config.yaml
num_hidden_layers: 9
num_key_value_heads: 3
vocab_size: 8192
hidden_act: "swiglu"
norm: "rmsnorm"
positions: "rope"
rope_fraction: 1.0
parallel_block: false
init_std_qkv: 0.0287
init_std_down: 0.0
learning_rate: 0.00107
beta1: 0.95
decay_fraction: 1.0
train_tokens: 426500000
dataset: "wikipedia_en"
MLP neurons of a small language model. Each row is named by its layer, matrix (gate and up: input weights; down: output weights) and neuron, and shows model dimensions 128-383. Each number is 128 + 24 x the weight over its row's rms, rounded and kept within 0 to 255. Numbers have three digits each. A neuron's up and down rows have the sign that makes its largest values positive.
After each neuron's rows, "fires in" lists the words (lower case) most often at its 100 highest values on Wikipedia text that the model never trained on.

L4.gate826:109131128121173128116074132137149113113136112149155122125113147158154110109114084096093125097126119109080145109174136119165129124115098124143109157134106096148110123168117139090151112168147103094163127136099119130103109138117114189112135131139150118146125118127126106146147120111152155135111107134124096120142186151142162174157091111125149203118143121108109118182161144137140166128131126124133098142130118093156125123103133083150153113099142172110142162151126133117118113102141134090140141096168132129092122139120123158111114099108120109142137151138127167103074102148116134131132149159131155094142092147135108129113090148129101176119139103118131176155147164168129156119116137152127126140151146186139133140129103135140122139136140133146143127109126127145139084173141086
L4.up826:144095108122137170126128100109108104141158150126118126150126091160141076145159126141108147132140134113147116163096139141094104081108155113076132142106179135119134145137112133123163140142154118132129139141108139108138153136135145117126102085152126147122164122114142152119143112123101127177134128107138106094116169120143123149093116115112142136104095114136149092147153079139205154085125153168134117095102147108112095119156105154104147115133149096113186145195087106131150110118111107153108133090170143153099122146108174120121121119146147136125124117129170157105166134168096116107150123115135158123142144089113123156119094142115172122158124101087120089182102139101128069093131133126107128088093116138122181132139122142156092106123087131123150140125123116129089106137159114
L4.down826:098118126132130081145161110105108159152181099175088118119117131112100122086165128137125124106135147096106127127165068118119188122132156157153090140126139135094132112148163131091151061120132128112179139100103080115135142171112096161128102102078098072144111093128134086131110093125148116133131114132100116112106107130148128153147147143106170130141125103108107128155112099124156142087139105130125080132126153116139146107103152141099103090118173095126143142117117110154145107095104150174120087112131137142117105107127128097137139122123086157131124155159146133128113139149130130134119124176105132090106099146114070169149124143102081128120114109117145107104123164125094097133112134128117176176113154116145129094118142165134101126127139112119111114160153139124074175112107166
fires in: "which", "that", "video"

L4.gate734:134152096126114134136135141151135130113134110136127081120132086124114109148142109145087125128092100124119116134155119103127119155116118107169113154158165100149160158138111134143102146099152096102169099100129137144134114121108149138115122129140108148111138090136178128097149125127119167125081196152116136136124125144151122105154134112139120146053098163177135192179113142095122156144092107119102157162153180097109115125132163122113103151126142128131103158094117144109140101112098103141110072101090101151106123124161087158110104160145150130174168157112114147157162112125134110166120103129129118130097152139144122152172162160137115104114093127114141109152104118139160186133139119108124081131107123156093099115151112173135112159153144106133081067136156113141135117110155103
L4.up734:172083127167145089150126161125129113129130132136126153153158115128138142131133130125145185134116155089173118057158168154157118139153159151105142111106102182108155099110147144133120130116130125169107153128147133128095112136099143090152178132164121159137102145154150116123151129150115120129122138112133119112111103109110102120133154081125166104135139102110127160118125144109121165144167159126108156141114145107138131136111145108161100116076136131178131112124125137130105126119122145159105134128143153133130123164137134124141120126130127128102072108142215150132148122123151116129131108153134100097160090099173148168121134119143151176144106161133110169087144135136131157144101143171112140142118107131135114121096185150115157138137095120118116124120123150160100166126096128
L4.down734:097161086123151160151108123109135143162105120119148172117156190159134082204166136130116097084168105093134127143088122108171154141104132099132118114080121120148127116141104084099128126175106123130121098138131090134109099111122097142120159174101137119095119125154106111119122158150115130120151152092165125084088141078066130101140135109087140153104141132143133112088111104150089142110145127147138132149104108142140084090126087133127120152135175111110129147138108141104113166144116081128151106137128123114145126099142174096129100157104169106128144120182104134133090124118128115105147134132144147116119106137116111157113120128132109128128112109168113116134130133135114129094174114077118160151114147114128166145113062172074148133160149101161140125108098129114125125128120142
fires in: "at", "in"

L4.gate429:122127111148174107118098110183095106109117124137144106157105127157146129149099128141152135146147117109171157133122114120099122146122144163169095113121155135161086144097137136087128130145124156128134097136122139125100129130101138094116106146117171164120148132143101126121149127098136154103112120128172132134143125144109117097122150135084142137156129093128149095162139128092120116145170128128085113144149128143171121085126055149098091177162143129120139150127107118123112100140131142132117130111119114167122113152101119125090125116117076082140123111132111106149167085109179116093084160123131153094113120095122129103090137162127128140157185164110119156106141106122136129084106086125145160141138137131174090132106153135161148144147132094087079100122120091134152147102124158
L4.up429:123158140150115104121124131128141136139117139147145078150147135164178144138153163119127155102094105104135138118076126126149116133121110176165108108142151140154122120072093094130130157124110142109158090158124118142109151138119145132121128148133154122083128127121108132138113113137085174111150142132142134120129084135138138115115156164111129107131127174094147109154088125143137146147071147111162132108123083145147143126109152093111096109126084113147155162124112101144161059162144144135109135116109110143165156155127093143127078086148147138166089106132145142170146138074181106078092139120136173159157108134130126109123121143139155123156145119118159121130130094141144105125137136104104138119112150094105134141111120109134156115095065132116105142170150122115154114114127130
L4.down429:133096081129147133105122140131124096129154116071113118122159124102131124147126104153154126128117163107164127160146140128150149117095132134127126092136127122116113153124145130110069108155188073101100165135112125129084117166087140137109141133087142156143100100139147125137138146104114132127119127137152073131140150142133124150140135078110122088147151101125097145152134089092140126165126144145100095146148138120179131119124162135081135108144143140166128133120117144113101176143147146083110119091085126155122119120177131152146147161104123113168125168154105145154137130160136125117129139087110125102140150106083082121131126147095158113128164156072110128130171161147128090136114096162140125119092105114120135121129117128137125141130174161124127141082109146128141109134192116
fires in: "of", "from", "final", "naval"

L4.gate524:134131163143171148174107101135126118107082123118145104141109161110114139155094115076131126117145188095124135131134068127112165165111125126116101148172108155098156092153154151114168134131124110110132154114128123130078133116112139169153160121146124139130165156101077155109144133103128138113164105142151166091175119131109146132131131105119127132161174140172105122142114140116139101125142084123108089123129155113104152123167127121123111109090135140139119145088163089119073130136164139098115108143169108143124122158132148130113105145144120117137148143178143110169137141168096088104106157174152144150155134113133142187088133120123133139135162127186118154142132136145118142140123135103110162163092125101118134113126153105108135146146103149123114138124130081182134124154098151
L4.up524:062126113117155127173165101111070129150136178102148123077117139129133137084140152129135133159119131087150134115111113133110154116102106132152121071125140166148113100111127096140108076135134107163096169105147166113140135105166135107105146114154097126090190161154114088116108149113098152146169169125109124139146078156069126101124126111130109133137146108124138157114174109116114127151152169133133125136081113109133126147139171118122106110163149114176121113117135135117149134093118152196079152122133115150134136134120130110133123118136095113149131126120128112087127116095120140134151156102165140162189121132111131085157126164142139175130107095116094122136147128136097110105143126137123119133116144155099119149138107132135087146109128082104136156131090109126162154115130132
L4.down524:124082137118107153128145105132111109143137176140097127107119168103130144102082110134121103149155148087149158171123111132084160140114125147103125097173128149132173150109119117126124122148136079140093114144121101117132153117111168114093095100128105125125141132097083153089130139125142129152141147144120129134129088079131113105101145115167099096146070115172132111115118141101137140136074096159145125127163134126152103117115118129166120137110138141118164175109153117105105133126134141094121133139162144161185145131123092149159125126147084121160164154107154114133167161143119178113099132161154132147124153123160120221111146103117130137128066133139134108096156113132126113118121080106113141146077136102096110127179159133133104131128113109137097119105103104126111077125115129
fires in: "was", "were", "is", "are"

L2.gate73:143125130136143144185124129141174161131099102151112120128108141158113143118109166143082131143132115151122145139117122159139111115133097094130116122157106151154106105117149139094143114123128112128107155162091091124116133113177132094103145119099109134120120125134105163094173100089121141158164100143120135135155125099137122128125132080130115134135092103106133106130137126167149092120141098137135132095102139144132126118146138160150164122128118081123142124162102093103142172114167108131133132130126124114166167128109115111141121112133092097110143126106117139097187139097112111128079136133108160079141144181129130125089092161069161131127139122083162099176139095157101137116165114137108152120135103103140140146099134121141131084113131111134184135100128109169148138114097103
L2.up73:107119127104138156149111125118129120097136142127127170146112157124136127158130117148117088162102138145118068146090114144125125121148117155165116123137132127107111108119155148130129127152105100160104189152134136142125116172134115123120119126173106162166130109176122115099124131098130132081136138163121117101105107133147097135165137148141171127127152101111133097109133103118150139165164124158104120092123111134136106160128157117104153113138149118069131157202204133069111158108117124109115140115155132119127184153093120158171150109102101063127100133147142148131139142098139125112099131167155143070110107130196180156114139150115125110112123118102160124137170101151097124110112086150103106142182104118160097164132132116149145148089129190114107128132127118117118113136074174
L2.down73:083105137114130107125087126128129141123153164136184160088118149083112121085157130129132130118131107166144071166096117145117117112142126144135113130148125132108085117131131183144123144167090119135099120131163115129132092165104118144115110140159113168161124147141157111106121150139119104088151120147130130144091104148094140089175140160135160118127129122084152127088103133104135145161120120139137148091103094138125126141134156142075157115127133108114104173123154142081089096137100104107165093097165107137123128143141107159139134118127102102139113106169163098190111120127155154121110121130121151095120083115183131126117123133125109105137114124101138126113166096137075114095095143178119140110153091103123126130146152146153127165127131139079115094111169153124151100134098128
fires in: "made", "making", "make", "does", "left"

L4.gate878:133147128141159116144143116127128139122136141099122126096110196125163137151105130116178125098106070144144157130161137150118111110157162133145155152121160111110123136098121190140111161102144129148114151160124124114094151100100114112146113119151111081113137103101079099112145096153127098182109117138099165086084080116155134123127136181134104113124165174146106099117067123139090112129150129116094110124154103092138119135140098122144140111123101155119135123156165102109173146102148112068139107120156118137116093136134167131146155105139121148112076166136123114160077138118131131150107090075168122152144115113110132123117165105145103172104129138160122100127085135144102126102082131117127151117178150117144124146130181134151135091162121128102117166141163152126160131082158126
L4.up878:109144124139118123123148167142158128110159120116180100133118122119138161071103134166136130124100145119170138106131089120146117132116102092114149099124164135116134112144064100171114137124150111132089130089117137100098095098179100136164146130139095092118103125101089120112111100115121170121120125129141119119136161138098137129130100132100113105106143129121124125165158100151105080114188113149121110097089065118142100121082121159145109154080106114140118137153169092130103153144139164103094178148119128174097154126123121165097141083137087118142151144094145158088127182131110144145087073109114148149136125119122097156114119123136152135119147165153099099130149167126115103130119135140152127130155126146132141121105118105170134127130154099081156128142112150095129116095100119
L4.down878:121130125105092113148136132139133144174117165083148124121164110142117167102177128097146079186095116101104131105111145144150114100107130125121111131137112137164096124124124174168160098106126076131107146106117144071135118162128184183157166109132095165149183090121121136184128129108164110147150139142131117144164145118162134135150110123100133114083123078119136131116127106096144099139127155104109127146123149112151131163129106132159122147172102120127112083131101124151118137120135154202098106138124109138121126136115075174127117098109116108127114111088102136112105128114112094157125095133102140110111099147087156110147155122075141134147152130141098115091135136155119116120128063180124145146131123121139097141117108101093127152150113134114123107133124130174147095135127095
fires in: "to", "of", "is", "are", "were"

L4.gate213:179117144140133102098128177133119145133129146145091150169118132166087143126137101156107174133152112116148129089137132120115184117147134105149069074124102132141113149096155141105097132103124115111092106148127148101128158120136106131153121127146100130151118148118153155117128126146126200139151186120142106107131106121161094128095149111152112147164122113135128165115112129133152158094145143116135137119128159117155161124135095142108140159120123127086138083138179118129145107163100106082076160160148149123103126131136147122120159109123204133099189139140130160144102120121068131118134118109119098142145095137118098134112086155119171117105144131146117134142153110150120139139125139168098181157112107139153120118136135148160134132145167097124130135121127111135108138136092116
L4.up213:102130147114111121166154124119094085124132120093120136157132175156125155110122124149143139123108174124158114121137117114110121156163141126134146107159169140138127108168112136118138177133103122110103106134133201125188151132147144113135128126137089130131173147152142109160117112105118166101143119148138132089081114109161120111090098136128133145153119125116120166144123123122118109117092126064090107139121120057105172134110154133135152129087125192140142142152118096119121088172108162134084111140114141174118145122160111157177162094132140104109096100127102096146109116149147116126159104167076126138159135114098094135155112145115160145147165169109137106145102160149109146146118118150119122126126124128153149138130163135077153151168118124166095149144085181126123135120127095
L4.down213:133142117138142129106074126098138126106064117119095101146091142110112138120127127115107136112159148131142162142094120133101092147090149125114095123132165120124130119130129099107118134099151083110150099093140105146135086135099165166132142123152131121103165156150087109124156147142129149121159106147113121137131156164097110113110104113107124120135158129071106128142133143130134135077162134144112158157132122103102134091105121093142110104144128114140128113023097125180129136136139097130103091129144110162115133136129106145109159137104150128135117100134048118159161128138167132140119135117153139152122146124126118120154124119123124148124137133122144149144152141116126075129155100177143086126166093159136156105183129130148156181141122124123115122106163140113124139172145107
fires in: "of", "much", "than"

L4.gate725:139182104123114125118107113144110141159136101074131127131106135158120134134147112109131110083108150135123149169087138133167154142149158181095054139092152110154135110104125165100139099107144108129130159114124138141150157079152070098153131113159126105120133108125115141081141145112082141178190095196103153145149109126137137154164111111112153170127125131133122120128099101110133143115096137155147135114119138130137115146149117102111117116114119116165117122166145108150101102166134100103154134086127092133117096112113106114123102131118147142163114100092117168179123119101142107114110124144102144109122097148102126097159159154151121105113142116124103159134134099154148092129113090121142138117146104123125168134135112108112131099139145100144111147148167184174115142136124119
L4.up725:102113114104133095105122126128153144088118140141118127114184083110125121127137154104120125137089143164143130153118130145111157140156162141107087133154133125139111105079110117105144137162166092151125117114096122119161144073111147110104124102117121124127176127111124121076145112128076101153155098125121145154094115151082108133109139161148118111103126144144097147134122124131147129122119127151116108104102128125122075137094147159144142143147111113155143118165133093116098112141147135163107092125115124151138078147100112130153110131146142187134149092149160122170133098125103137122101151137133090163122117101172130109114138151181089116165156116130145169151151130127095102139164151118164131082138151183145105142116126149103124151080132116141159129091116118137139148125186134
L4.down725:084159138109154141142092098110120071125148097168163112111183153140179150108122124157137110113135138160131088149057147115091122126115144111105117128137134138126156117134153089129156145134147126122145163123151117144169126114147116105148093100175127112151137142117112127096172097155130112101177108116121111128092137125131162148102153124118164101105128160116120116171095151115107100160123111121119109107127115136149094116127125131115108129173079115147143124120130151101128094146131124114105131116180112176123147103114110123130131122126120132172135129108123168137157097191098092110148090156104130108126083150123132145127102132131120167148147142071148120114151134145133103109176151112147116083130146145145106158156135142137122143117157148108174127127121173114178155114098127
fires in: "of", "after", "before", "since", "following", "that"

L2.gate464:144164113125134148110138175132122086135100131169198095147135139133110148145116151119134157120112155094129179117132117109136130140132155140114140144071164114098131150085146161144152148151154112151179111120163122088136181109142093114176161166168100134113156111113134180132144146137145130115175188137114134120134150129098109116121123135137170144084125143119200138158102136115134156126118100136140095154139210145150155123144119132105141141158126092148125132129124101065143147121147152120127128131148115155115111097112133113121116133077142132156141138126094192094166104110152106108106142095116178129172099126137164083093115151136098143112113144123143158135130144121134134092150152095126158131137150124127163144162101084137108120112099133114106117128124171156133126094112129
L2.up464:132140147092129111113122110129117100130133113089117152143177087143152119143181147112117154166109100196142159137080152112130175147133153142092092171091155145086133127149130091116144128068134142081155084168141136075154131157170109086156138140133124140137133122126097137135133134116158095125143141112115132161120135146122165107109122114099133108123164131113128114126144111146145138118117181130090156108153108133115133175127162150139088166126152137158117151162093109113085148176107146172128087113156131115124134166095124147149107117138153103130137107171118157138131109140128149106114112117142123117109144143139134142138117094128154167143088122096157148125135153098142158133119152121155108150139106126143126121116166130166130149116183123128142169142131173126150134137126099
L2.down464:140074113094184162096113116096128133116110109123107098123086172134139130122121109149108170116151111109131125146117102155117096134103129120147132135148142092121118143119090104105106138139096120126161129119096115151088151140079141137114117110133137109122110150141141109107151147109106173115133135170147117059113123106137136124166157109114104174164143133094122114097058115135152083134151154070109167148121127140161116113082138154114122120135115113109153098076134103101138135101128158147146141121154160150136129147151133157090148148100103098160111102079082126132079122082155093109183118143145130151118149121142170167106120098104153163110150084121081102152142135139143095114126139168112156138098148109159126116113095182101141150123107097149146158111137120105110153123141086
fires in: "of"

L4.gate802:101153114097130070156138125161116113116063138104124119107140143164153110100121142149160129130115122132131130176129117125157128147125123082132143127106148110156151103108119125095115168094136125112117079153105176138124144119125171133105136129106140127127103116124120119166119087119144152132138159154161128131112150123143099123121111147149132107089100118095101150170124136156113138096086069136156152106122128121174136129109119133123101168126146143135154116097108124090140121149120151102135120138102102123122160132116178133169110072116116129154110111153157139104147086147112127170127119101177103107159121120131096113170147174113114143167088151126108160134102126139138073124134122145160082133104089109098120136144118111096112153157182122129103163126147107119076132134099119
L4.up802:108176166155141125087149124127157144141101169149155150128096131137097107095104118120125148098092103092147103112120117142123114117087112106144154114121146133146102158101164109106137120098104144152154122142134125141118150162133113144172093124159137155114144087159114127130123107093120123140122103119172142142112084118137130144167088142135126078127134117082049145134102148116134164110088101087125176111132114138117149138156167112149105148136126144133132139199128138143100143153139132128106140133114114166152091135093182110161114131151137195148104128164082119144177144131129130127137086056147152116124121117126104120160123096117077119130105107140131129134107144147100156125097139121149119129154127124130097114145125127115140121139166136085104159105066111115087105112135107
L4.down802:125149150133152090117142106128136143082113149133154090113122112087149139119136082151125139106131121119129095144074171106117105095091108159146143120149104145094155132123161128110164155104134129128127084120122124132072149132140144149137104132127114139132127173122149125116111210103129144146160085124116118105128093144085152151124178143121128097128141090103114148141137143141103114154093147131161094116132080112131099163117127141137112095160085175137114148139121122152134115148117153121122173119100142181124106138068133140125143173128144127158123120118101136137139128147138124123131140143119087197064121168133147160147130138129122099100128133116139135126143139142089138125088091113165044108130113137141094098139111126092122100137165099100149166134135160127152126118161131
fires in: "of", "in", "to"

L4.gate70:143129125175166129113102121132078166109127149113159107093134143144137109117158141126117110120075105143123151089147114146091104135133108124094080175161144156140099116154120106134111094148162130145167171130127140118139130110101103145143145119177083148155137152166125065166133157101129129134176089146158090120137151134162110106128150130117137132090134138146114120112145143094114152168113108171077144168130095094140132112109107157121124132100161166098083118094109182145104124120118111170148114118158152126134143158110099143116112137124126116123152127157088144156141162103168113154118157108102147143099136073104159109119110125123117121113153112106147131148166122106162095095132140093174153104161127178095167117165132173133099096141162117112174135151132140132137134107113102
L4.up70:098134155122119146163127092060108151107111124109109134133129135123085126090188119082150124102103117130147140118160160181125085096138112149141092109107122140139147126080120127183122108126126108110152128112161132088111093141145122129141126139115108122127112126163117109130116123114113145173113170146159151131135144143099138142138105117074147130146129126128128166121092156117158131172183099138159143118122088117102103117122126090139090125105182120151121099144120115144155164143144140135153140105179084097084083133119151162108146095153147139107127112163105140211179111133160131141133142132124160110130151136143096140145098154143136165119141107121099126142134109134145132125149126124120087090124130091136098094095127146119164088113146146112109091125065140119107129127117124
L4.down70:117135131138115139120128093091195131137103129178146106169160150138134155136092136123136112124146131107126131111154118121127151122135139119102117141123103118102137150175125146096135112102125116110137163150131101131140122093102088116140155100093135126161116140144096119110122124146073136164116133119143153121113119124146104096157114129065133095146140101100120087108157073110150104099155175168111103119125144141118113161143163112128107073160140112120146134105110103106144103155111164096098127151097111133142145126088136086108079113103140138152193139145146101128109149116127169124160141131089139146092120149104154102123111118129132140166131138154085113153077135106143088184085096111116133176133114105154118122136109157142092094140073126126141098137084149144213188117094137
fires in: "made", "in", "written", "built", "died", "edited"

L2.gate290:130112137153129105110113107137130123133121159160139082138147133120120194146138100124083155083126135145121120081103166128133143161118116163118090163145120104142118119151128106129136133143153127147083128136167101074134104124134098151113111137131118124185103103128159153133119147138080141108137120151123132109138093088166151150154141129137143130133094140113130114091126143149142119143074155141133140113140098119153133176095154115132155116144168127165159121145060147103153140149166166121107133125148139154105153137115050091059109107113156113149152103156106179141116140138159155092161132170131171134142100130127149123127111151149149078123132102148148143141104123114143143094161122148135089114133181100103115128123188111152127120099168112117102125139114112125133133125087122
L2.up290:117090116134117128131100105165091089163113151145138133060157140113108175157106139092174098137126130130156155179157165132136114138108172110106116107148106106150127099133151110137112119095125143127104125134137136092097107128137128153098152108138128139128102108115160160152166219117075114129140143130110142112138070089150133131098101092131143153133106126088144118151139192105141107156112164156099127105123100141148130147118119149139126132106152137147164114156115124126144105130093152100145123135097103128098125098162079097119141134105148104154113093129106139171118109145134127099156163120125143143121132087119124113115145142156110149158137073128074123167121169159113088144162125136146148138170096101181123114128140108147130111064132121150107104114165149117113137111106143
L2.down290:111130073152147110138092149147121106117114117135107083110120177140113139130121118126133126121153178157137121201130144133128131130123139161111145129096143087148176152148135123136089077144108118151119129116183146093125111109123080072102111057171109085122098110113123139135128196169127131177173086144122093106147101121134187129114075124118127148131151122128145104118149162125112133125137160113096104149129118151098101101111066086128140150125161124156156133094134142078125124147151140121125160139123113124104101106147115120095132123116149109125099102116130135138105150110142074126129116145133092186148091113121122148102098146135106147140140098132124122134158120153105105134119119108120111140118145064185099107125135109138123144122151116117160144141115132082158144123079128
fires in: "of", "for", "best"

L4.gate98:159107105057157151136136137156103112122166139125151160133126110105104141095153101115148156150115131118109165149117163116093168136136118101116099084135085129140145168121166183166134137082177118130131154143120124134134162158113144115166113136158134126148139123110158147098138095099107098122178118126118120128132103104106164119144126107123127138157135084124130144154147150127133107154123132135114138163125131148145125086148112105128090145080097147135098152090131163139090150113099177174120124135129133139120089144188138107144091119093168121102115120104094140097118121092111087160131092109120117107139157098148099103144146173178105125130106160137118131114113159195150147105088080121131128101084131148176116144140105088127098137118145118088120102067107086157150117137147148
L4.up98:136145109135105154150114127171168113061151119141113126175137109103126116121128144159082170144117101140104123137131124147100111165140138134129123147117136101133147146111181140168135123162139131152082148170145110145123125119105101186133159100140093133143110147106206135099163098157111104150174128110133170144134121119143171128138175139097132143150105140139094059127106124128152118121159113106149142141147132083108155161129158075115107134127146108132132136120163123123128109158138128141123099076138096112146139127136176147078138189086159124134131137141151093135148117110138099135169097104110139164081151073134102140123150096117150122098122173092141119142126152111128135106113134116125132111129123100147190104127123099139136107119156111110064132141138140129138105110114090
L4.down98:090103139140125125148100152139149152093098140145098114122124162163129113126120149106142115113147146125130131117132113138153163106095147185138124128153141102085132138111123120149175111126159100153063192084081183113111101161153111130136152118103126162112124119153140123117122143114144150138178134129099117146131123117155138125207135134098105131095110144145153161132119136145129121106104113140109076110130110122114083159127087125165144103110120119105144117088169111126121138116135113173120095162112069135142128103100089138125142093118172111145085115088131120142137125128114091122141100126117100098141142117109092153136104099157120159091138154158121149124131129086125138131131130139096114117108069118176113157148159096132147131161149127116090096139138109138176106151116104
fires in: "and", "for", "of"

L4.gate854:176133152110125115138147159146141131118147133151147115159145133124116127127128102173129113158140052151143141145113074153126107099144124145131131097128102169159122123164107115109132113120165123131146114121152119139110135130133127095102151113132128124102115099122131182124148142142125122161171123161121125108161139094138108147077146117148181144149152125144130099143158139174143141154124148176132126090144127130148122109109124148109135138127154075142134107116135104160176107158123102137142157114168153145104174124149161146141114155103150102125146149116148102135145110150122140149166133115173114082123160151117128128111201129124127110129124167174151177131109105118128165135130150115129111123147158128144137130131132156135138118083137131107165088107138105128143062110112123
L4.up854:102117156176135105174142128139181172145113141127141144121137148105122138128166090127172104118205135081130132116143148151175094120165117131106126126112129107141093113152140110121163152092116133163117075102133132100149134147082149139132146125166123119180112114117140129100151136117089112109105177105169153116162135075197130114120137134117148120133123155120066158153159166079112128118101154137116136110131138130093118117123128135137092048150111117105128130097105113066123111132149145117149188176113108142152143148097114141132117110073110145092124151133145145150113144126115104088142148105127115157140123119111153140136142121120127108159116114128161100181119148163145099136143098134094146139140103132109149118137117104130125128118148121112112127091117129051118113147132165
L4.down854:123100120110091150156123148166092128145148164162108109101125095140130111132134102122143135136107099137123140117153158139128158146152146147122102066126150129168116114159158142120132115122097121136154137174138126141135142140121118108113088134146157088085164104137115147154089154113122166110119119114158156136135167116123107094134148132136131086157132125137122104180141137156107093133116112118139107150174085056131132156141198147136165178147168110145114082143119139110156116127118118156125140121119117188171119089136165152102131110126115110141155104106198116110096121152156084143105104095170151131146094089140076138098159149160127116141130136145116129198162142126127112156147138083130126162112070138132149099146139120106098146125123088139159128102170126124127118161133103
fires in: "in", "on", "with", "without", "and", "of"

L4.gate31:121128102112124097115149107110096128120104108161090121128108094139119136095089131129148099097094119127118141134147125127162170135100133104064130141141133113158128094115135099131165114108105112127144133150108139131135142130121139096147119144124132143123139147097132102118128104154110130145100160163113170086135141124130079160071146081167130133157133133134192144150117126163110130165171128127085089127144144120135103148165114112103113108066086147097151152161170114121123132099167117050109134148142147120114135145133078124131155124142116089114153138134073096122168134146109139079123120153118160133144126089153124118099153113113102171137174139128157135132122079149084117127150169162159125165135114129142161147076163104129086128111108133125129094150143151151106145171137088
L4.up31:167141107126149137117153165136165103131126153177115171103128112127135123100119155136128156129113155123112101143101100122131135174103154127048120134075127059112167110118145116101116133097149100126128120113118081102153133110191122132152115164117112106126134140156106153118093134144089135161127140124118099150120181132133120131149144119123114141115138156108134172168110135146135105158115152131126135135132169131159078107149147082110123114100129134138109130152132101145100176174190096151089144131085134141146132139087109124130163142134164120165129118099174128141147093171080120086139138098109109137138147088138136108147106159139116098111127176091166129136161146138087115113139149137125117110127145134114103133153130126133104137168117167149133132126137132103105157134111118
L4.down31:127135125129139146115183125147135169129092116189110154120128146109112072165130137158131142155163159116052107106121123161131162107125149129109073123128138147127145131161144144090124084113118132102144140126135140094104134132115125141142105126129137125129144152125114097134147116132141160115124123125116082137178146161141119150084132160115106144148153131105147094123099081122101116128152110078091082127091125155156149141112139103114135129156115106096151121140129151079140097105105101173109092099143101089144098159152113097130111126122111175115175114120114145127142140084138134147132096162141133129126119111109161117089125121117127160138121126122099121117143050099127144163125145120132112147141133114184084135072103147117149161119087135150140124152133186111105105165122117
fires in: "between", "for", "both", "better", "help"

L4.gate903:126107118122177124131162089095148154112103142111100144143113134158153154161117120114146164143166171101146121132079141119152111085150147133113094152106163171172161134130128166113129147120098099168164150135130129166065106140156131134149123137101095148105106146097128114118094160096136124098160132086168077126181092140143122160121095137143160097164122142117113136120137120153169121057122121119114152112125139120102072161126133116154132138130132109142141134085109129140183121166134180115082163145152116112128096128114096101165098133120164132118132101135123101114143093133137125136129116110103161084162112098105156129113115176113126131148144150151110146166145112115102159056128105154106120155103141097134146140168115094125127104131118152165162110138129076122145128068157132
L4.up903:116131106130157138124105130199153152129159137128112135124138094128121139137098128135116149135146144137151141106163121199118136136109132135106110179167132083137143148094172119117133137138134114134140139143093110130135160106095091163068144123133147088127153121166163093131122116118109154109098082135139169129095130136128159112122123116127103105123169123157135106088124081128189128123108112116112130075137114119162079139094130127153136154118169153145117116122108125117113133168120122139149117131114131146149148128098094168090082122160134161165134158100112139147098117133143120086111109105093105108140117117122097108102118173151122103181126103150098143108147117119152143154138119150106180140119106117109144103149064188135122142079137100128143103125153100166129133160100157
L4.down903:082138142095146165156127186140165098132104116140136113160151126164100136170135115115175117114151146105140100120080135115136125076150190096145148123139105167130103118124092104120170168096134129108144117146138149170159143090156147116121127115120127139152099166099096127097098149118144131141104223129135136164101149123134128194115140092139129136115102121105149080131138130171141190128139083146114129118139138129157089139121112157104121101118137155112144142181154126108114175132131151148120124142144130141115159124121136135145135135138128182124116104112098106135164131096128104109115123149110152090080134104114127074115125143100155114122131150107116105093144127127158168065101112133124128132105155082144116142138159118119119119146149113149163159143127136110133127082121115
fires in: "to", "were", "was", "should", "of", "that"

L4.gate594:100096121165130106158126132149086164091186149112150161125121121105142171094142135151112151141059163131159141114120101114113157136145140099089113117146133129151110099089115113111143079132146181104177145117133133107103120122184125162136135116123127115071135117163109126103122091160128127148159108112115136136138116133134179174126104112129116176093135124127080120171130137149143141140102127116142146112093117098105052135138148130110145141105115141157130128134160143131045113165135135103127149115089140114118087120128141141136108109122113136107127108110135138154145131139119140109139145146138149176080159120135150116133107155156124132141144120142120128144120152160160114091112130142146120116106154155086144155120065088121068116135143084124132121150146131115135119118179122
L4.up594:147168114092118116145114167133117133147088133175144100161152075129146117101179103105091150127135078158133134117107084122098124132107082115087139098131109073133121116113133135155111142105132138075124133105111097097124148100145156174122114090096133115108165150135108121126126107123152092147149115069149115145142152122126106121108128147151151139136103119129070126104134143138132151102154131129174126181129116112114138098167128126148157108154097090116156070104095103127156124103122127134132145141113118101149101106122143116126109127167148113104114130136155144137137111143088123132177158071125132120121118131093152147124137163123125112178101126136170124156111106105138115137138114125147148118150145187115141166156104118103148119127142111147144115173110100148129090143183082
L4.down594:117142112152091139156112136146140152128130101133158140142109097130118099110130130123116106118139181165123138122143116140083122140155155171117066159147128106129089132092101108140133085131117174122141114161150113120114141125113113126129091101103154127112100157134148122125093145178130128132145138151137129120134120133129119163120111127168126142113167100122123170119136144135163129106143104131130164102174128155143113119124130146114133127129124122110121128127100157108141159167111124133109138114129122108128091139106151112148130169161135141145105132138118148123126096127134125154163135120118132121093124121118106136157100213069085154163145077112159099154127158086083149145152109096133161126117143138107136137130118141137101142132146037092122152126118126127112122120134118
fires in: "that", "which", "the"